MLP neurons of a small language model. Each row is named by its layer, matrix (up: input weights; down: output weights) and neuron, and shows model dimensions 32-127. Each number is 200 + 30 x the weight over its row's rms, rounded and kept within 0 to 999.
After each neuron's rows, "fires on" lists the tokens most often at its 100 highest values on Wikipedia text that the model never trained on. A number after a token or word is its count.

L5.up1168,245,137,192,196,261,265,229,132,197,163,178,214,120,201,208,190,198,144,166,186,160,186,218,204,175,180,219,157,165,155,165,232,232,190,166,221,220,179,179,158,230,210,219,234,166,195,201,255,172,193,190,180,156,262,161,231,182,203,205,251,186,206,158,222,221,278,188,224,197,193,190,180,165,246,229,173,188,146,285,206,215,147,223,201,227,170,218,141,209,153,197,208,262,190,238,201
L5.down1168,152,197,240,202,204,246,215,198,209,227,235,209,193,199,183,205,208,189,178,232,166,197,183,196,197,136,177,203,146,214,184,198,182,223,229,187,207,159,191,165,182,187,185,250,184,189,214,230,185,213,186,234,141,200,191,244,223,203,208,173,165,215,204,180,227,218,257,146,173,142,207,175,223,260,129,151,211,219,159,171,159,180,163,205,227,246,202,141,194,173,175,186,200,232,235,154
fires on: " " 57, "-" 14, " a" 9

L6.up1,193,250,208,180,148,259,256,211,239,207,221,164,279,168,157,195,211,226,233,231,207,205,245,153,204,257,199,124,198,233,191,164,175,218,216,200,222,179,203,165,204,164,164,137,244,234,199,187,192,161,219,184,217,194,191,175,219,218,220,188,249,169,200,239,252,186,208,273,188,197,223,190,199,213,190,214,214,242,253,184,266,193,209,213,204,261,243,178,158,211,209,178,226,181,197,161
L6.down1,242,143,110,244,206,155,165,204,191,173,199,208,211,206,215,165,168,261,165,219,186,153,167,215,154,170,177,200,188,196,248,204,197,216,241,182,221,207,212,210,193,195,224,176,169,147,207,197,191,231,173,233,209,221,155,195,187,153,160,198,230,149,214,178,236,159,153,177,176,234,205,165,222,159,227,180,207,202,157,285,226,207,152,191,234,241,152,238,230,190,181,196,234,164,227,216
fires on: " is" 36, " was" 11, " has" 8, "0" 6, "9" 5, " one" 5

L6.up883,215,156,148,244,162,208,185,190,162,205,175,166,248,164,188,192,208,178,165,217,174,226,181,201,179,234,200,181,208,222,170,238,216,128,152,221,191,168,205,198,163,207,171,190,175,211,195,263,223,251,206,267,142,206,202,217,127,230,212,183,170,252,199,181,187,131,196,233,220,164,229,181,210,171,165,155,226,231,214,164,218,208,226,234,166,199,182,224,158,139,236,223,132,206,189,192
L6.down883,213,175,200,151,212,180,183,179,193,234,220,214,244,188,194,189,161,232,205,185,210,202,167,220,202,208,201,170,148,211,188,222,247,172,177,170,173,203,241,196,184,232,209,240,137,193,203,216,223,204,208,247,184,180,235,200,223,183,189,184,194,235,188,235,179,181,182,162,190,202,213,269,234,228,186,166,252,189,225,206,199,178,181,213,232,246,199,214,203,216,225,190,215,227,199,182
fires on: " re" 53, " " 26, "\n" 5, "-" 5, "1" 4

L5.up1080,196,171,209,242,178,219,230,177,198,118,207,202,178,188,137,198,221,232,181,242,159,129,193,221,206,222,154,182,214,218,197,231,171,220,180,234,207,215,196,203,206,215,164,187,220,144,235,173,175,230,221,205,200,187,215,199,194,217,195,250,186,171,174,192,245,194,198,191,172,183,230,211,318,235,246,152,189,175,175,227,217,181,181,212,237,266,187,158,257,169,208,208,224,230,220,260
L5.down1080,190,172,209,205,198,190,204,234,207,178,177,186,200,207,202,254,188,229,150,205,207,227,235,163,184,224,236,209,202,167,227,194,175,253,235,175,198,256,184,225,211,219,198,202,147,210,194,187,223,227,154,166,204,231,213,211,157,144,170,219,127,157,240,212,238,239,192,182,221,161,247,229,260,226,207,209,155,258,238,130,227,176,194,155,209,206,202,213,190,213,219,178,224,187,207,203
fires on: " m" 24, "m" 20, "M" 13, "em" 12, " M" 10, "am" 7

L5.up450,211,166,200,229,177,215,214,230,180,176,282,164,180,209,230,189,267,156,187,211,215,212,191,224,238,161,154,203,152,193,181,198,191,140,165,163,187,156,228,181,246,181,143,241,161,241,267,217,186,162,199,177,237,223,221,177,183,149,199,175,204,195,185,216,196,159,143,261,145,218,222,223,243,196,213,194,169,205,248,226,175,210,261,211,160,227,168,192,173,249,230,186,211,162,211,226
L5.down450,172,198,195,163,198,157,245,152,171,217,196,286,201,172,198,207,228,181,174,179,179,178,183,221,210,235,216,182,182,182,213,215,162,155,200,189,187,217,224,149,243,187,209,216,179,183,222,181,193,190,135,159,195,237,153,213,196,221,191,160,195,176,216,196,158,181,234,192,251,255,223,106,253,177,179,182,185,220,181,213,172,161,199,159,184,237,168,158,202,192,194,145,240,247,230,269
fires on: "s" 35, "," 10, "ch" 6, "ly" 5, "es" 4

L6.up965,198,201,202,254,224,209,159,156,171,189,160,194,190,214,150,189,179,176,163,189,213,195,152,170,202,167,172,187,232,229,132,204,218,191,123,157,167,177,145,114,276,181,209,152,226,133,189,190,211,195,225,176,213,203,204,198,269,163,207,229,149,238,208,213,173,197,175,202,215,185,162,134,156,169,220,146,191,193,248,185,199,180,211,187,201,196,190,158,272,208,211,190,226,176,253,211
L6.down965,189,240,219,184,219,243,218,182,185,199,210,226,240,176,220,168,130,209,154,202,195,183,176,197,187,200,238,161,229,227,231,207,207,238,252,235,208,191,265,175,180,176,218,224,191,201,210,166,207,167,187,223,204,165,265,255,239,171,192,189,240,235,264,187,190,224,250,156,160,172,157,203,199,182,192,195,198,154,201,124,185,164,188,209,258,200,197,185,180,173,162,217,149,192,175,253
fires on: " in" 22, " \"" 17, " under" 16, " " 14, "-" 8

L6.up306,195,189,229,197,170,204,220,196,238,197,240,181,158,176,214,199,199,197,164,228,188,212,196,221,218,227,152,213,223,239,237,156,201,178,199,194,182,187,194,203,217,171,205,186,225,196,212,199,187,202,238,174,183,180,199,211,170,245,185,195,188,207,151,197,240,206,190,217,260,183,175,125,160,216,171,187,181,256,285,202,195,227,243,234,163,187,172,187,205,179,148,251,180,255,175,191
L6.down306,173,191,191,217,231,215,197,214,217,177,214,260,205,202,172,261,192,195,188,201,192,175,162,165,248,206,212,166,222,139,199,158,183,214,179,170,169,203,211,278,177,219,158,223,214,185,225,225,243,185,213,168,194,238,182,178,204,199,187,169,244,189,224,193,235,152,214,180,154,213,207,187,141,188,213,173,226,141,194,140,158,189,262,210,240,164,228,160,223,219,207,185,187,221,209,165
fires on: "0" 37, "d" 5, "5" 5, "t" 4, "," 4, "." 4

L6.up1756,171,220,248,162,172,255,265,206,204,245,170,184,154,201,240,161,204,209,170,169,166,137,254,192,165,191,189,248,213,211,197,146,208,199,227,205,203,182,242,220,195,188,200,186,148,224,221,196,193,183,251,175,176,197,206,198,216,192,198,244,175,206,192,196,170,239,206,205,291,202,197,202,169,193,172,244,139,259,286,205,227,188,226,158,169,183,194,184,158,169,199,123,217,179,220,182
L6.down1756,211,168,214,260,183,174,213,175,189,158,263,213,170,187,234,172,210,207,182,188,218,233,179,201,220,193,212,142,197,187,241,240,209,182,171,237,225,198,229,192,197,192,214,174,184,137,232,158,191,228,207,112,196,177,148,160,168,223,218,171,198,211,248,219,188,162,201,165,203,256,221,194,224,166,176,198,156,146,207,184,210,171,188,187,173,211,194,214,235,199,201,182,215,203,267,192
fires on: "s" 41, "0" 22, "4" 5

L6.up382,194,208,177,193,193,178,197,209,171,222,185,191,214,223,193,218,163,131,155,238,187,183,238,211,184,198,239,239,221,236,212,209,187,192,216,211,232,194,192,206,167,170,213,228,225,168,227,215,184,220,174,170,237,223,83,236,213,223,185,186,162,158,204,171,175,169,252,203,195,173,159,238,104,174,194,208,183,174,256,219,217,146,240,183,170,174,191,160,184,199,200,202,194,217,195,161
L6.down382,184,175,236,208,184,184,145,228,194,195,216,227,202,149,204,212,132,187,249,195,181,163,210,140,207,254,172,229,192,176,254,194,199,166,213,172,222,225,223,181,156,162,203,184,153,164,194,201,246,222,171,187,165,221,185,194,228,196,203,82,263,224,186,216,194,203,158,240,202,227,197,228,277,169,245,182,174,237,228,223,185,239,163,205,138,181,213,177,166,234,247,164,194,190,206,193
fires on: " and" 17, "0" 14, " that" 8, " they" 5, " he" 5, " but" 4

L6.up1410,165,141,191,209,184,214,186,169,214,204,224,153,211,187,254,299,226,164,236,177,185,234,207,195,216,201,160,193,192,262,170,165,185,180,212,219,208,194,236,241,225,229,203,251,189,220,201,202,214,163,214,159,223,235,190,231,205,171,247,167,158,194,219,159,233,205,238,205,218,190,203,222,219,166,208,198,260,260,243,186,200,177,192,194,209,234,144,217,168,170,189,224,207,155,212,183
L6.down1410,172,187,208,231,141,194,202,207,264,215,164,167,228,201,185,244,201,225,154,237,218,251,192,216,187,236,206,151,268,198,130,177,252,204,178,189,157,188,212,256,239,208,203,230,196,149,190,173,201,212,185,200,185,212,168,192,200,170,213,236,201,249,266,214,215,187,174,163,150,166,173,172,196,181,244,195,223,180,243,224,213,257,211,216,200,151,224,223,202,223,216,151,222,187,180,204
fires on: "D" 39, " D" 13, "dr" 6, "ad" 4

L6.up1385,169,215,229,224,263,242,112,216,137,236,161,141,198,164,155,223,216,202,184,180,213,197,188,211,223,209,212,214,159,221,215,226,183,222,182,249,197,146,210,164,226,218,230,193,194,189,155,209,202,187,199,227,207,190,205,170,200,223,236,190,184,175,190,200,192,174,157,184,209,242,276,171,189,184,235,171,217,221,216,260,207,220,150,186,177,212,175,188,259,186,178,201,225,228,217,236
L6.down1385,228,209,252,203,153,221,216,182,192,281,137,223,171,148,207,248,210,159,198,200,152,178,216,196,178,184,199,203,105,245,204,192,233,197,185,178,211,183,239,231,221,226,184,151,207,209,202,207,183,203,198,203,199,169,196,143,235,185,205,234,208,261,187,191,228,245,190,193,200,166,206,167,254,176,211,238,225,204,159,194,245,224,202,131,199,165,189,213,222,218,177,177,215,173,214,264
fires on: " of" 32, "s" 22, "ch" 7, " |" 5

L5.up1096,220,225,182,237,207,191,204,187,214,190,225,222,144,132,166,228,183,178,183,181,225,129,165,213,193,226,249,191,178,255,167,230,243,181,165,199,215,198,167,243,206,179,221,175,191,197,177,220,228,166,201,175,233,213,232,216,196,179,263,173,259,251,174,225,190,191,162,247,205,266,152,179,136,220,226,191,229,172,217,227,198,279,147,216,154,201,156,217,207,230,212,196,189,187,192,238
L5.down1096,163,201,141,214,181,199,241,181,158,163,188,202,149,187,209,201,163,176,175,217,195,272,231,164,239,249,182,209,165,185,229,221,153,222,210,235,160,181,206,227,195,225,222,195,178,229,158,220,197,190,205,244,208,196,198,126,225,156,188,221,154,150,185,168,204,224,203,141,176,108,191,196,246,150,214,244,141,195,188,201,208,206,210,211,238,210,195,178,206,178,175,181,184,226,201,177
fires on: "s" 40, " part" 12, ":" 7, " " 7, " the" 6, " |" 4

L5.up1607,149,181,243,160,188,220,175,204,191,245,130,193,198,256,187,217,229,177,170,232,135,253,184,228,164,177,151,191,166,207,164,275,224,261,181,168,228,190,177,151,227,156,216,246,200,249,215,207,228,192,226,264,147,167,217,188,211,177,212,186,212,149,131,218,197,175,236,176,193,153,211,230,270,219,199,219,189,215,197,167,182,224,236,196,226,216,168,259,159,152,202,174,207,199,213,272
L5.down1607,216,203,183,223,188,152,206,222,214,203,155,240,124,168,176,216,206,185,278,194,213,182,185,197,225,167,192,235,193,214,223,188,233,161,198,193,219,206,193,185,257,168,157,158,170,167,206,213,201,169,231,241,255,179,206,146,187,205,213,229,170,202,197,232,201,232,182,175,198,219,208,273,154,225,244,238,205,232,195,173,180,254,196,229,174,153,205,200,191,198,201,180,236,190,234,182
fires on: "s" 39, "ing" 13, " then" 4, " of" 4

L6.up1619,196,239,196,162,195,193,205,202,175,179,256,244,188,186,205,246,212,221,214,265,147,199,190,206,246,200,197,197,173,173,235,182,157,182,210,185,228,218,180,156,140,167,177,180,222,257,228,244,144,155,213,204,246,206,216,193,196,250,228,208,212,235,240,222,205,171,204,213,234,209,209,199,166,180,215,190,203,201,180,160,194,255,266,142,245,195,174,206,141,150,221,253,222,205,228,179
L6.down1619,157,189,194,237,161,242,254,169,221,181,238,154,178,246,216,182,205,181,183,237,216,184,213,204,207,164,224,146,177,188,192,208,233,211,182,215,202,239,215,231,181,228,142,175,221,189,183,210,148,156,192,166,161,152,182,215,210,278,264,252,169,185,156,239,238,194,158,117,218,184,154,251,157,189,244,206,215,223,133,165,168,186,224,218,143,169,227,238,204,163,255,208,214,214,205,182
fires on: " V" 28, " Ja" 5, " Ivan" 5, " I" 4, " Mi" 4, "to" 4

L5.up466,165,244,172,219,238,203,183,178,157,238,185,219,196,193,162,175,277,233,152,207,181,144,241,182,270,158,183,198,199,188,178,221,200,220,200,201,225,215,196,222,176,222,228,225,175,164,175,206,134,144,148,261,160,175,146,189,186,247,126,182,202,218,194,197,183,191,226,248,194,171,189,175,222,175,147,217,234,233,220,183,234,249,241,187,159,219,203,176,241,192,251,194,244,171,188,245
L5.down466,220,216,204,210,214,203,221,229,153,207,141,181,174,203,178,238,170,134,139,233,225,194,206,141,222,200,208,179,218,208,204,216,192,254,160,186,224,201,158,250,169,228,205,233,178,207,211,189,207,159,152,203,212,174,171,200,187,164,161,189,170,171,143,203,247,192,263,189,180,198,226,226,238,227,203,231,178,202,220,188,173,140,232,149,216,184,202,193,259,232,173,244,208,204,213,250
fires on: "th" 32, "M" 16, "od" 7, "am" 5